MLP neurons of a small language model. Each row is named by its layer, matrix (up: input weights) and neuron, and shows model dimensions 256-383. Each number is 50 + 12 x the weight over its row's rms, rounded and kept within 0 to 99.
Before each neuron's rows, "fires on" lists the tokens most often at its 100 highest values on Wikipedia text that the model never trained on. A number after a token or word is its count.

fires on: "ade" 15, "ore" 11, " Gu" 11, " main" 10, " entire" 7, "omb" 7
L5.up108:29 66 32 59 53 65 64 52 33 84 60 62 62 62 38 52 53 39 46 70 50 50 62 66 43 37 37 47 59 57 36 62 66 54 36 54 56 37 65 56 70 43 66 41 36 51 42 65 48 67 56 46 41 47 69 68 49 65 57 19 45 66 57 72 43 63 47 38 44 52 49 61 54 35 61 56 68 48 70 53 36 57 49 72 52 57 59 46 43 51 59 43 49 53 62 65 42 29 44 43 72 31 55 49 59 74 47 37 53 56 64 71 62 60 62 54 70 49 51 47 41 51 64 75 48 69 52 43

fires on: "ber" 28, "ling" 11, "opp" 8, "rick" 8, " than" 7, "cher" 6
L2.up375:52 53 56 47 55 66 63 51 42 57 46 60 57 57 49 61 63 72 47 46 48 58 48 48 38 46 56 27 40 50 35 43 53 52 45 41 61 48 43 58 62 60 39 40 57 43 70 57 52 60 59 65 90 35 48 43 44 46 48 46 57 43 43 62 67 62 36 48 44 32 45 46 59 58 35 47 36 46 60 57 60 57 44 54 50 59 55 46 68 59 40 53 37 52 68 42 33 33 33 46 40 62 47 36 57 58 41 41 36 27 38 57 50 37 15 43 57 45 60 42 43 82 58 21 53 41 41 09

fires on: " " 61, "D" 14, " D" 7, "M" 4, " A" 4
L8.up1018:23 36 69 42 62 68 53 44 77 40 45 54 46 40 59 56 53 50 48 45 47 34 47 57 56 41 43 66 38 45 56 50 52 51 39 39 53 67 51 62 49 79 51 37 60 54 62 44 48 72 40 50 41 39 62 37 41 48 55 27 53 57 61 66 37 47 41 53 40 41 72 71 41 39 27 60 68 48 44 46 55 46 45 49 32 51 28 50 33 50 41 53 51 58 56 39 45 63 37 42 18 63 59 51 35 64 55 61 62 37 62 79 46 53 42 34 36 42 37 34 77 44 44 45 47 48 27 56

fires on: ")," 15, " T" 9, " S" 8, " H" 7, " footballer" 7, " is" 6
L8.up562:61 49 65 38 81 53 44 40 49 76 56 77 42 60 51 52 43 47 58 44 61 67 48 45 44 40 49 71 46 49 48 49 57 38 28 44 41 41 63 49 47 60 56 43 58 64 53 44 90 57 62 37 60 64 71 35 47 37 35 72 43 48 47 46 56 53 62 25 35 45 44 55 45 67 63 56 70 43 60 43 44 50 34 74 46 45 39 66 42 65 67 37 58 43 62 38 60 33 64 32 32 48 41 48 55 66 61 48 43 61 59 58 50 36 38 45 69 46 56 44 40 62 60 68 48 42 54 35

fires on: "0" 17, "z" 15, "1" 15, " " 14, "ad" 13
L8.up557:46 53 42 38 35 54 56 83 45 50 53 56 68 24 38 72 56 39 74 52 46 49 31 35 42 58 54 67 65 58 61 27 48 69 49 53 50 38 32 43 47 54 38 41 63 50 42 52 61 63 39 42 42 44 65 62 41 56 49 35 64 35 48 33 22 82 27 62 40 34 46 53 57 51 56 48 49 37 48 35 39 43 30 56 41 52 61 59 28 42 55 53 50 58 62 53 43 55 65 58 45 50 46 36 27 58 46 57 35 57 42 44 76 54 52 29 51 55 42 64 52 51 56 51 63 48 39 42

fires on: " Tr" 31, "orth" 13, "erson" 9, "ention" 8, "itional" 6
L2.up144:58 55 55 61 26 74 39 39 57 62 64 44 81 43 35 46 36 62 45 53 32 53 48 52 35 79 39 34 31 70 57 65 51 40 63 51 21 50 53 32 45 65 40 47 38 44 62 52 58 52 63 48 57 38 46 36 33 58 46 50 44 51 53 41 63 43 40 38 52 45 71 53 53 47 27 59 49 53 41 33 47 48 53 50 59 44 49 67 61 45 46 40 55 59 80 65 22 59 28 85 60 66 52 49 41 52 55 53 50 54 50 54 71 68 14 37 50 40 30 54 35 43 64 41 47 57 43 27

fires on: " not" 14, " Date" 12, "yo" 8, "board" 8, "ate" 8
L3.up124:62 25 62 54 46 55 45 66 47 55 60 49 41 45 22 65 47 33 38 39 51 65 20 53 39 68 43 48 35 66 36 48 30 45 41 60 71 51 38 49 50 58 47 45 49 47 58 42 58 76 56 56 53 46 52 44 63 51 57 42 58 38 47 49 52 64 57 52 31 49 22 47 58 89 37 59 47 48 71 68 35 47 41 53 42 54 61 69 51 54 51 43 53 40 60 58 36 45 41 76 31 43 47 52 34 69 49 54 67 50 54 50 24 74 80 50 59 65 39 45 56 75 33 16 45 36 39 43

fires on: " te" 23, " family" 11, "op" 10, " do" 7
L5.up78:48 59 48 53 90 65 53 42 39 44 29 65 67 51 45 50 36 68 35 50 49 57 57 59 54 60 50 50 64 54 52 68 51 63 66 37 62 47 48 63 61 55 54 58 23 45 53 40 59 59 35 51 43 44 57 43 49 66 57 53 61 47 60 66 56 48 47 45 51 69 64 62 55 52 49 52 53 69 42 35 43 68 51 57 44 51 52 72 72 64 61 50 63 53 63 57 67 72 29 62 63 46 51 35 49 47 58 30 66 42 43 42 65 62 57 57 51 50 42 62 67 68 55 52 61 74 41 54

fires on: "9" 56, "2" 23, "4" 5
L8.up168:44 56 39 50 61 65 67 70 51 42 42 53 63 49 50 40 36 42 47 39 44 61 61 46 25 34 36 49 31 29 46 24 47 35 29 69 49 47 59 58 38 62 79 39 55 36 36 52 59 14 65 33 54 68 56 62 65 58 62 67 64 39 27 30 69 69 46 29 49 43 54 73 59 65 53 64 50 53 33 56 54 39 51 36 62 45 59 69 55 48 51 60 39 54 42 38 65 47 61 74 46 51 54 60 39 48 54 39 55 55 66 30 48 42 51 36 67 46 46 76 53 50 52 52 24 55 22 46

fires on: "uc" 21, "ack" 16, "ound" 15, "on" 12, "uff" 9, " Part" 6
L5.up274:44 52 38 39 69 43 37 43 46 68 71 39 49 45 44 59 49 65 54 64 46 70 33 57 78 57 56 42 27 62 69 45 75 59 58 59 63 66 48 49 44 65 32 57 42 60 56 49 48 63 76 55 52 56 54 57 42 36 34 40 50 47 66 38 58 54 65 56 41 35 53 34 64 66 57 50 31 56 48 57 75 42 47 55 45 38 70 62 45 80 43 48 38 58 46 34 61 33 55 55 41 42 68 62 51 68 31 67 58 44 51 43 41 42 50 42 52 41 38 55 39 57 42 38 51 53 55 54

fires on: "all" 19, " Tr" 12, " player" 9, "road" 6, " artist" 6
L2.up667:45 29 38 57 52 50 40 43 50 48 51 39 69 31 78 22 43 51 50 53 38 45 68 44 47 62 54 54 46 53 78 45 40 59 61 43 61 53 64 49 63 47 60 42 29 76 51 59 54 73 52 43 58 57 51 40 44 51 33 61 50 58 66 56 43 54 63 61 70 50 40 58 66 41 57 79 39 50 60 39 60 53 62 63 94 51 35 28 56 62 47 46 71 74 45 47 64 47 48 53 45 46 47 58 81 48 52 55 51 87 51 58 73 32 27 54 52 46 45 56 31 51 49 47 66 51 57 40

fires on: "ber" 28, "'" 14, " sup" 12, " than" 7
L2.up602:48 43 57 55 60 57 44 63 45 61 63 71 45 50 60 57 45 71 50 47 46 60 60 42 35 73 61 18 15 61 46 40 52 67 59 41 70 46 58 62 69 47 64 43 47 66 44 70 47 44 37 62 68 48 68 65 54 39 55 28 53 50 58 62 40 73 48 59 64 39 44 61 70 68 58 50 31 52 61 50 50 56 57 72 65 64 52 62 51 44 55 47 53 50 41 48 58 48 65 62 26 48 47 47 52 56 49 45 60 75 40 30 49 06 32 35 56 58 57 35 42 61 60 26 46 61 53 14

fires on: "se" 45, " −" 9, " +" 7, "′" 4, " Athlet" 4
L5.up24:58 45 51 60 36 35 47 53 51 44 46 50 49 23 60 39 70 22 62 58 33 55 45 46 52 71 59 42 48 32 62 45 44 58 61 55 54 17 61 44 55 72 46 40 63 69 59 47 48 55 48 45 80 54 45 52 53 37 72 35 68 36 55 68 45 50 61 64 51 38 42 57 45 59 27 35 16 38 41 57 35 31 56 42 53 54 63 55 45 51 35 48 48 68 31 67 50 44 56 39 49 52 51 53 61 34 61 50 46 53 51 74 50 34 38 38 51 42 61 41 28 17 43 46 63 44 47 41

fires on: "se" 66, "?" 11, " bank" 9, " ab" 4
L2.up323:71 64 48 62 46 51 66 53 81 61 71 57 84 42 74 48 61 59 55 57 27 53 59 52 54 61 57 49 45 30 43 44 54 61 59 50 62 48 52 34 59 45 45 30 57 56 69 65 56 62 60 45 88 45 49 38 55 49 56 46 44 60 70 52 52 59 52 56 54 50 45 56 58 58 67 70 54 55 61 49 61 49 53 66 78 50 74 37 55 53 51 52 44 63 54 44 61 57 45 44 46 64 63 40 64 31 57 63 42 62 72 60 64 58 89 56 28 74 56 48 43 46 63 48 56 42 47 42

fires on: "," 83, " of" 14
L2.up1056:56 50 57 71 68 43 55 57 53 37 49 47 46 43 55 59 45 52 70 50 67 55 38 43 38 32 54 67 53 42 68 52 34 34 48 33 39 31 39 42 34 47 48 61 45 41 36 68 72 64 46 75 42 53 62 56 32 33 50 42 33 40 36 50 47 70 38 42 54 36 28 65 38 74 55 45 48 36 51 52 52 47 49 62 33 54 35 55 33 49 45 54 36 49 32 52 64 69 88 55 58 60 53 57 61 55 44 34 43 68 47 64 61 38 43 51 47 57 68 30 48 46 40 36 41 58 63 62

fires on: " as" 15, " Europe" 11, "ić" 10, "igital" 8, "ation" 7, ")\n" 6
L3.up66:63 42 62 38 70 65 34 38 65 40 53 23 54 45 39 37 46 35 51 65 49 44 35 52 40 30 47 51 51 52 36 47 45 35 44 23 27 46 35 40 45 35 47 12 74 56 42 26 89 46 60 55 44 46 51 71 34 31 88 57 62 54 50 59 33 57 40 39 38 26 69 46 51 43 43 55 64 40 57 54 53 50 47 41 48 48 54 51 56 64 60 64 67 58 52 46 33 48 61 41 61 57 53 49 44 91 31 69 54 46 59 70 51 45 52 35 23 27 57 51 49 58 47 46 48 63 50 37

fires on: " but" 31, " although" 7, " however" 7, "off" 5, " det" 5, " or" 5
L5.up482:52 61 60 32 57 67 41 58 61 61 69 53 50 46 46 42 50 23 61 56 51 57 43 75 73 56 38 36 33 43 41 52 59 54 48 54 55 59 40 64 53 65 40 33 77 48 40 56 49 67 57 43 51 53 56 64 37 33 44 45 65 50 65 46 69 33 78 45 51 31 43 61 60 64 24 35 52 44 71 48 36 47 42 57 28 54 70 66 60 64 44 49 56 52 23 42 38 30 62 57 45 46 61 66 44 54 51 61 46 27 64 66 43 22 47 53 42 57 46 43 44 57 65 47 55 52 53 52

fires on: " CD" 19, " family" 16, "iles" 15, "ile" 12, "et" 8, " te" 7
L5.up1011:61 45 45 62 65 61 37 59 44 60 54 50 50 54 37 60 51 30 47 62 43 68 34 54 42 64 62 46 54 62 55 55 48 82 57 52 66 54 45 60 58 70 38 54 43 51 61 42 57 65 56 41 50 48 57 43 27 48 72 26 56 34 34 72 62 54 50 43 40 58 49 46 49 43 56 61 48 53 44 38 43 53 39 57 38 51 62 69 67 77 56 55 47 62 50 59 51 57 39 66 49 44 54 57 51 51 49 50 49 41 36 39 62 41 28 58 60 38 30 61 62 62 63 45 39 68 43 76

fires on: " These" 15, "ces" 13, "ants" 12, "reek" 9, "duce" 8, " acqu" 7
L2.up547:60 32 35 42 42 45 83 50 41 34 48 46 36 55 67 61 75 59 61 46 61 61 28 54 40 67 47 48 42 61 39 43 52 15 47 63 50 20 52 34 74 63 64 47 42 49 77 60 41 69 51 73 40 36 59 55 46 56 51 37 48 36 50 33 55 20 47 42 48 54 67 42 57 52 96 54 54 37 72 38 56 58 48 49 59 45 52 39 49 48 52 52 40 65 43 51 63 39 58 19 62 63 34 45 42 43 50 37 60 62 50 58 73 60 57 42 47 34 59 47 41 33 40 49 57 56 48 43

fires on: "ied" 29, " led" 19, "ign" 17, " one" 14, " direct" 8, " record" 6
L2.up109:32 55 50 43 63 55 35 53 56 53 39 36 55 68 61 48 33 56 55 52 47 44 55 42 59 62 62 64 62 47 43 59 37 42 58 36 66 44 56 56 44 42 58 59 47 47 35 33 38 33 49 61 41 26 70 45 45 45 38 53 32 66 58 43 37 70 58 54 41 49 49 41 40 65 50 53 45 38 50 50 53 54 57 51 56 62 67 78 41 52 47 37 78 41 21 51 85 46 44 44 55 54 52 65 66 61 49 59 63 72 36 53 65 40 46 63 43 34 38 48 55 45 62 64 58 65 58 57

fires on: " following" 20, "ship" 17, " role" 11, "cept" 8, "ense" 6, "der" 5
L2.up138:67 63 54 49 57 52 57 62 81 57 29 63 54 59 46 57 73 99 35 57 48 46 62 49 68 59 45 43 54 32 29 67 72 64 53 73 25 56 42 58 54 44 58 59 51 35 48 48 58 28 43 71 59 31 52 44 53 61 22 57 60 49 51 65 62 61 36 39 62 56 61 63 65 57 50 46 53 64 48 54 58 58 40 50 62 50 66 54 54 34 61 46 41 53 46 47 42 66 46 54 56 60 46 55 46 58 47 64 38 35 46 62 50 60 21 53 40 66 53 54 54 60 69 55 68 44 38 66

fires on: " " 95
L5.up172:20 64 52 45 44 26 54 53 67 44 35 41 48 46 35 64 36 40 54 43 58 38 64 41 29 43 48 47 61 50 49 33 38 25 37 49 64 42 35 63 53 55 52 38 59 58 57 54 46 30 50 39 53 53 50 66 52 48 51 53 48 38 42 55 40 64 36 37 43 52 40 54 73 47 36 42 51 39 57 36 49 38 53 54 61 59 54 40 66 42 57 58 50 37 54 56 46 76 57 63 45 50 48 51 44 55 44 30 33 57 20 39 77 74 42 44 67 38 54 48 49 31 53 58 55 52 54 37

fires on: ")," 33, "arg" 23, "mer" 10, " Det" 9, "ps" 8, "oute" 4
L2.up524:46 41 63 56 57 55 41 67 45 62 32 58 30 68 37 48 46 71 40 39 59 42 53 51 44 65 42 50 69 69 71 29 40 57 59 54 60 48 61 79 57 58 58 68 47 68 58 43 43 50 34 37 50 52 35 41 48 48 52 45 34 68 31 44 55 40 59 54 47 50 49 47 56 48 51 63 49 34 54 51 52 53 55 43 40 42 22 65 56 60 51 64 60 70 43 73 81 45 71 58 36 50 58 66 52 74 52 35 60 52 30 43 40 54 36 41 69 23 38 39 46 62 54 61 59 53 55 53

fires on: "x" 25, "uc" 17, "uff" 7, "les" 7, " DF" 5
L5.up433:46 62 24 39 60 56 58 60 62 65 49 37 47 44 48 45 47 66 40 56 49 63 52 61 70 66 82 47 27 61 69 37 60 44 51 54 64 63 41 54 41 55 27 53 40 51 43 47 49 57 52 28 60 44 52 42 42 52 50 18 40 52 63 50 65 37 59 59 52 36 72 29 64 77 50 42 26 44 36 48 72 60 69 62 43 35 74 50 45 51 45 48 31 64 33 49 63 56 52 53 46 42 60 53 44 68 42 41 60 42 52 45 46 42 15 39 53 38 51 53 26 38 44 45 57 51 51 33

fires on: "ade" 30, "ult" 22, " entire" 7, "ive" 5, " CO" 4, "ban" 4
L5.up251:50 49 30 55 64 65 47 46 47 50 86 61 48 49 47 48 16 46 36 44 79 83 31 78 49 43 36 40 36 60 41 51 55 63 46 57 51 83 57 57 58 50 43 61 30 48 49 43 57 80 56 56 39 48 71 50 45 54 30 27 36 52 47 60 41 41 41 35 38 39 50 60 61 45 56 67 55 36 77 55 48 49 45 52 41 54 67 64 55 66 37 49 49 46 51 44 34 48 51 55 58 25 49 56 45 72 53 45 89 54 53 65 67 77 47 49 70 59 36 57 59 66 57 59 45 67 45 60

fires on: "0" 13, "8" 11, "9" 11, "ol" 10, "o" 6, "in" 6
L8.up255:35 35 40 55 67 54 73 42 48 55 54 33 33 51 59 42 49 59 46 53 37 58 63 59 38 43 50 47 55 66 77 64 55 60 57 32 37 54 51 41 32 62 52 29 39 53 43 42 58 59 60 39 77 63 36 59 51 23 38 47 55 40 48 62 38 35 32 48 27 30 58 45 18 61 46 41 38 46 30 46 62 41 38 59 52 30 49 50 57 49 57 48 33 65 39 40 54 65 66 43 57 82 48 41 33 67 49 58 52 55 34 34 33 59 41 40 39 59 47 32 52 69 52 61 42 41 38 73

fires on: "." 49, "2" 14, "4" 10, " |\n" 6
L8.up968:31 33 65 52 36 45 40 64 34 68 41 67 44 40 57 69 47 56 39 36 43 47 57 41 30 42 41 27 35 34 47 48 52 55 40 56 50 53 42 47 32 52 57 44 72 36 45 48 43 51 73 53 53 53 61 38 46 63 44 73 63 42 48 53 71 65 24 57 47 60 42 49 44 73 32 61 35 48 51 66 55 58 65 57 36 53 61 52 35 51 51 55 45 33 30 45 21 52 41 53 42 47 73 48 43 58 58 43 73 38 50 34 55 39 63 57 61 41 46 53 47 37 66 38 67 49 54 65

fires on: "ass" 21, " size" 13, "ink" 11, "ociation" 7, "esc" 7, "ute" 5
L2.up526:35 82 49 49 58 58 23 31 58 61 64 55 53 65 82 54 47 48 68 41 46 52 48 57 22 54 65 76 45 59 56 62 42 59 40 41 55 58 74 47 51 46 42 47 48 41 44 26 50 30 54 41 07 48 63 41 38 40 43 46 54 59 50 46 42 68 61 51 51 43 35 60 46 50 55 53 62 16 48 38 47 47 47 49 64 51 58 54 41 46 47 53 48 45 60 53 49 14 50 72 38 54 59 61 53 66 57 53 74 61 44 47 36 49 92 69 53 37 46 55 35 51 55 50 58 41 55 67

fires on: " post" 28, " CD" 20, "aking" 10, "=" 7, "ee" 6
L3.up460:74 54 31 55 57 49 44 66 61 30 45 66 48 49 40 60 55 43 47 41 45 56 26 61 27 63 61 52 40 51 47 54 55 43 58 39 52 53 53 46 57 74 34 57 56 44 44 61 56 56 47 57 71 55 42 57 54 46 44 41 53 24 47 49 50 63 54 47 48 70 34 38 64 62 23 32 33 55 69 59 47 61 44 81 55 50 40 52 60 56 50 57 51 58 46 56 53 58 47 71 27 34 41 33 61 75 46 57 46 21 60 35 34 49 03 42 52 49 34 34 44 61 27 18 47 23 35 34

fires on: " Se" 31, "ase" 9, " Camp" 8, " entire" 7, "idge" 6, "ison" 5
L3.up975:50 65 47 31 68 36 48 56 73 63 58 65 33 57 33 09 39 44 34 62 31 40 55 61 60 46 39 46 52 35 49 49 55 66 48 33 59 52 46 53 41 42 49 37 35 78 57 43 48 48 63 52 35 36 43 45 38 44 37 50 50 59 45 39 43 23 40 39 28 68 54 54 65 33 48 37 43 47 41 33 37 46 49 35 45 31 50 39 41 45 45 40 66 66 41 72 54 55 32 49 69 48 56 57 42 60 47 44 54 68 48 51 59 58 49 47 55 40 27 81 48 48 53 51 23 42 33 48

fires on: " and" 49, "on" 6, " P" 4, " Har" 4, " sent" 4, " to" 4
L8.up818:28 43 66 44 82 57 37 30 46 63 20 74 31 34 48 26 22 52 41 58 57 51 63 15 58 47 44 45 39 30 49 48 41 61 56 45 37 35 77 63 46 43 37 45 31 44 49 34 72 58 46 41 64 54 50 73 38 50 51 54 52 70 49 38 45 49 60 36 47 55 65 54 53 62 74 53 52 62 62 63 57 59 34 37 51 38 35 57 49 50 51 28 41 57 19 44 47 54 48 43 38 64 36 51 42 46 43 59 66 35 37 52 60 43 32 47 45 60 57 51 42 51 58 35 39 51 56 58

fires on: " " 82, "1" 18
L3.up83:13 33 44 46 75 47 61 57 74 52 32 57 40 50 61 59 52 55 56 46 49 45 38 27 46 31 47 35 36 50 56 42 46 29 41 36 55 37 56 74 54 53 64 41 61 48 56 37 58 50 35 75 57 39 67 45 51 41 45 46 66 44 74 48 22 51 52 31 48 51 40 60 63 57 46 69 63 47 41 43 46 32 37 55 35 67 70 37 47 62 65 48 51 70 26 54 50 63 44 38 63 54 54 43 44 66 64 60 31 33 42 79 59 36 39 34 52 47 50 42 39 50 75 69 44 28 56 46

fires on: "," 80, ")," 8
L5.up355:74 40 63 76 53 38 51 60 28 49 35 51 56 56 52 34 34 53 52 52 38 46 45 53 49 46 62 39 46 63 52 45 51 29 35 17 59 48 38 65 35 40 73 43 56 60 52 56 54 51 59 53 49 40 61 72 40 66 53 20 51 33 29 53 59 56 23 57 57 41 31 56 46 45 44 68 55 42 32 51 77 34 62 21 50 62 30 42 41 52 53 59 60 39 46 40 66 44 67 43 44 57 49 62 43 81 55 36 46 52 35 72 60 47 51 53 44 26 31 45 47 51 54 41 58 34 55 60

fires on: "ues" 22, " Tr" 16, "ists" 11, "erson" 10, "oms" 9, " critic" 7
L2.up1060:69 61 43 68 40 70 43 49 72 43 59 44 77 46 47 57 49 72 40 49 47 48 36 52 31 57 44 24 40 66 37 69 62 67 51 63 66 64 30 47 65 69 48 27 36 28 58 39 59 68 38 36 47 55 54 34 42 46 42 61 56 23 35 32 72 30 44 42 49 42 58 60 73 33 58 24 47 37 40 55 56 46 57 54 49 53 50 65 54 56 49 67 43 60 72 53 37 51 13 64 53 62 33 34 73 69 45 70 44 54 45 48 57 47 50 51 42 61 47 56 45 61 48 38 67 22 40 29

fires on: "1" 67, "2" 31
L2.up506:48 42 58 48 64 65 42 45 49 58 56 67 66 53 37 61 56 55 51 47 46 51 28 48 52 45 42 67 40 41 40 47 58 56 40 62 52 40 30 69 49 22 51 52 53 44 55 41 58 46 29 58 60 75 63 58 30 40 52 54 50 54 15 52 33 29 40 51 54 36 65 60 38 36 50 39 43 37 52 34 46 46 40 34 52 78 47 77 65 63 37 28 59 30 36 41 44 49 57 51 39 40 59 42 66 55 54 29 30 56 58 37 49 59 57 40 65 54 80 42 64 48 56 53 42 48 34 69

fires on: "esc" 21, " Russ" 14, "ilities" 12, "vin" 7, "asc" 6, " size" 6
L2.up703:70 58 58 58 40 61 39 30 66 64 68 61 52 39 51 43 56 41 56 37 59 41 47 56 40 42 59 51 36 49 52 48 44 66 46 49 48 57 52 55 63 57 50 29 52 48 60 35 44 49 52 29 14 57 29 42 38 58 45 53 63 51 33 51 56 44 46 19 40 43 53 43 67 39 61 59 66 16 47 43 48 47 48 46 80 49 32 30 55 45 54 49 46 55 56 53 47 23 49 69 53 58 52 65 59 53 58 18 52 61 29 33 47 37 66 53 32 46 45 54 30 61 49 35 40 36 50 45

fires on: "9" 31, "in" 8, "eb" 7, "art" 7, "ey" 4
L8.up312:56 44 45 58 80 67 59 42 72 51 40 21 33 44 66 53 52 41 54 62 64 44 47 69 18 53 42 59 58 38 65 66 64 38 56 59 32 37 41 71 34 57 56 36 76 53 43 59 65 34 43 42 54 58 58 50 24 34 46 44 60 61 43 71 40 48 51 40 51 49 45 51 24 49 59 31 46 23 64 43 60 44 46 60 60 61 46 50 43 61 53 41 41 55 40 55 33 48 64 69 53 32 35 67 55 49 46 37 44 66 39 52 44 55 49 61 36 50 53 43 69 54 28 56 42 57 47 49

fires on: "ant" 23, "ered" 14, " day" 11, " history" 7, " version" 6
L3.up1085:49 41 47 43 35 34 58 49 31 56 49 51 66 50 39 51 63 42 52 60 64 55 47 58 47 55 56 28 63 42 38 55 69 56 49 34 58 35 49 64 56 48 59 45 51 39 58 55 50 53 39 46 39 48 60 67 35 59 40 54 68 33 46 50 72 46 41 45 53 45 73 25 59 39 52 63 53 52 16 44 46 52 50 51 33 53 48 56 50 38 49 50 67 47 62 64 48 48 52 41 47 56 37 47 63 18 52 36 51 53 71 68 64 38 71 53 57 43 89 40 38 53 47 35 91 66 44 48

fires on: "olution" 13, " sim" 12, "ording" 9, "ax" 7, "rig" 6, " art" 6
L3.up634:48 34 50 51 29 38 55 22 38 46 43 34 62 46 17 55 58 70 38 38 51 31 52 33 26 77 57 53 69 38 30 49 47 60 59 70 47 72 51 60 63 51 49 50 45 36 54 54 56 50 68 46 61 48 25 40 36 64 50 30 53 46 53 48 67 43 35 36 47 43 50 43 35 42 49 66 51 65 38 39 62 63 56 48 56 66 36 43 55 48 60 51 51 64 53 30 48 33 51 47 33 59 48 40 65 45 47 37 45 25 28 47 46 68 00 44 24 56 52 44 44 48 43 56 54 58 49 39

fires on: " R" 22, "ill" 13, " T" 12, " S" 6, "'" 5, " K" 5
L8.up119:60 49 77 71 56 46 41 42 69 74 44 51 45 28 70 44 50 72 46 42 58 46 56 68 40 55 52 72 27 55 58 49 41 57 30 52 38 41 79 49 36 41 49 21 51 59 46 47 62 49 31 72 39 58 63 46 49 45 48 50 47 66 44 41 53 63 52 41 44 62 50 54 77 52 77 41 56 48 46 34 53 21 36 78 42 50 42 61 42 58 46 43 54 51 46 40 48 67 36 67 38 50 62 59 12 39 52 60 53 47 59 35 55 38 30 49 55 55 54 67 42 64 46 47 46 56 58 28

fires on: "ants" 20, "ces" 19, "ence" 8, "ova" 8, "way" 7, " order" 6
L2.up1092:54 53 32 58 30 49 55 47 64 47 51 54 49 51 66 48 95 74 69 40 33 45 26 48 52 58 48 40 34 41 31 45 42 19 47 58 43 34 61 44 62 42 62 56 48 61 79 49 40 65 67 62 51 48 55 58 38 43 59 58 43 44 65 41 38 24 60 39 49 55 49 51 52 38 89 55 57 32 70 46 59 58 37 42 73 45 63 45 46 52 50 35 42 63 55 44 64 41 57 40 59 67 42 51 49 43 33 39 49 86 61 58 79 37 55 38 57 32 39 62 24 48 44 43 51 37 49 30

fires on: " album" 31, " CD" 20, " Film" 8, " post" 8, "af" 7, "elf" 6
L3.up39:74 58 49 40 60 65 59 56 48 48 46 59 60 66 42 37 46 46 41 49 45 53 69 52 36 42 53 42 60 46 58 52 30 44 70 52 51 53 55 56 60 44 39 63 40 32 55 49 46 31 50 57 57 55 38 50 52 66 37 56 42 30 52 38 56 72 28 55 64 64 12 42 33 57 54 54 58 58 65 46 58 65 50 52 61 70 25 38 82 47 66 48 55 52 32 41 58 63 45 29 42 45 46 44 52 69 39 44 27 62 46 44 38 72 36 42 29 71 73 44 36 59 43 47 39 36 44 24

fires on: "ach" 14, " control" 10, " These" 10, "iter" 9, "bert" 8, " based" 8
L5.up957:58 53 64 55 43 38 56 46 51 61 63 49 64 19 58 46 78 48 72 54 56 57 60 34 50 71 59 57 45 51 61 55 47 43 51 47 50 47 64 65 56 50 58 49 80 41 39 49 52 42 60 55 43 48 56 51 59 43 43 67 57 58 63 53 37 65 63 53 48 53 60 55 48 42 54 39 60 63 37 34 38 54 72 45 37 51 46 33 36 43 36 56 60 47 35 39 53 51 59 60 71 48 46 53 40 37 47 60 31 59 48 63 38 40 49 58 63 52 80 47 60 41 60 36 53 48 52 72

fires on: " and" 30, " the" 14, "," 9, "ing" 7, " se" 4
L8.up185:42 49 12 46 63 56 56 42 40 52 48 56 29 59 44 24 43 57 17 59 43 10 46 56 58 36 52 49 44 52 59 57 51 32 51 43 55 56 64 58 51 39 68 30 58 64 47 40 48 36 39 64 46 58 46 44 63 54 56 49 47 55 62 42 63 46 37 43 33 52 25 49 53 31 69 55 46 51 64 26 61 46 41 56 30 50 36 40 31 42 62 50 53 53 38 48 42 43 62 67 31 60 69 53 32 56 58 39 49 75 58 37 46 54 72 28 67 32 68 50 47 44 48 53 31 50 48 59

fires on: " is" 18, "on" 12, "ly" 12, "a" 11, " to" 10, " was" 4
L8.up366:53 42 42 50 53 55 31 46 59 72 57 44 18 42 60 30 37 41 46 46 35 54 43 56 26 52 43 61 48 40 78 52 62 27 54 52 62 46 61 40 54 36 52 53 48 64 50 32 76 53 69 45 62 44 74 43 42 57 66 37 30 70 66 40 29 42 54 28 42 62 61 24 42 59 44 65 40 39 65 61 57 49 68 76 52 23 32 57 58 58 41 26 56 44 47 53 35 54 51 38 43 76 44 51 37 45 33 50 64 52 46 29 60 45 60 50 46 60 56 34 41 27 55 44 65 50 61 38

fires on: " •" 20, "-f" 17, "ym" 12, "m" 7, "ubl" 5
L5.up452:44 46 27 54 51 56 54 48 61 31 42 54 53 40 69 46 54 45 53 49 58 67 50 43 70 59 50 47 33 58 68 28 59 54 69 42 60 46 52 68 58 53 54 59 37 65 63 54 65 44 50 42 56 55 42 66 42 37 48 32 76 53 45 48 61 56 49 56 55 29 61 55 76 54 56 32 49 33 35 55 56 41 50 53 41 39 40 54 73 53 34 56 37 67 36 65 63 51 47 59 59 52 54 36 55 50 58 76 77 58 54 63 50 55 54 54 61 56 67 74 50 45 77 44 48 43 54 38

fires on: "1" 32, " A" 21, " a" 14, " H" 13, "2" 7
L8.up359:44 55 38 35 49 56 43 52 55 55 36 56 67 41 41 37 68 50 24 40 52 42 28 49 33 62 36 76 55 36 47 59 50 51 34 66 63 46 41 70 54 47 59 59 32 64 45 47 42 48 38 43 35 27 80 45 54 35 47 33 51 58 33 46 73 35 51 47 65 42 51 48 47 52 42 54 61 51 52 61 41 59 45 50 66 43 46 42 56 63 44 55 47 41 35 42 49 33 54 45 34 57 77 68 49 58 71 39 52 53 48 46 63 46 51 28 59 61 50 44 43 64 34 73 50 47 15 73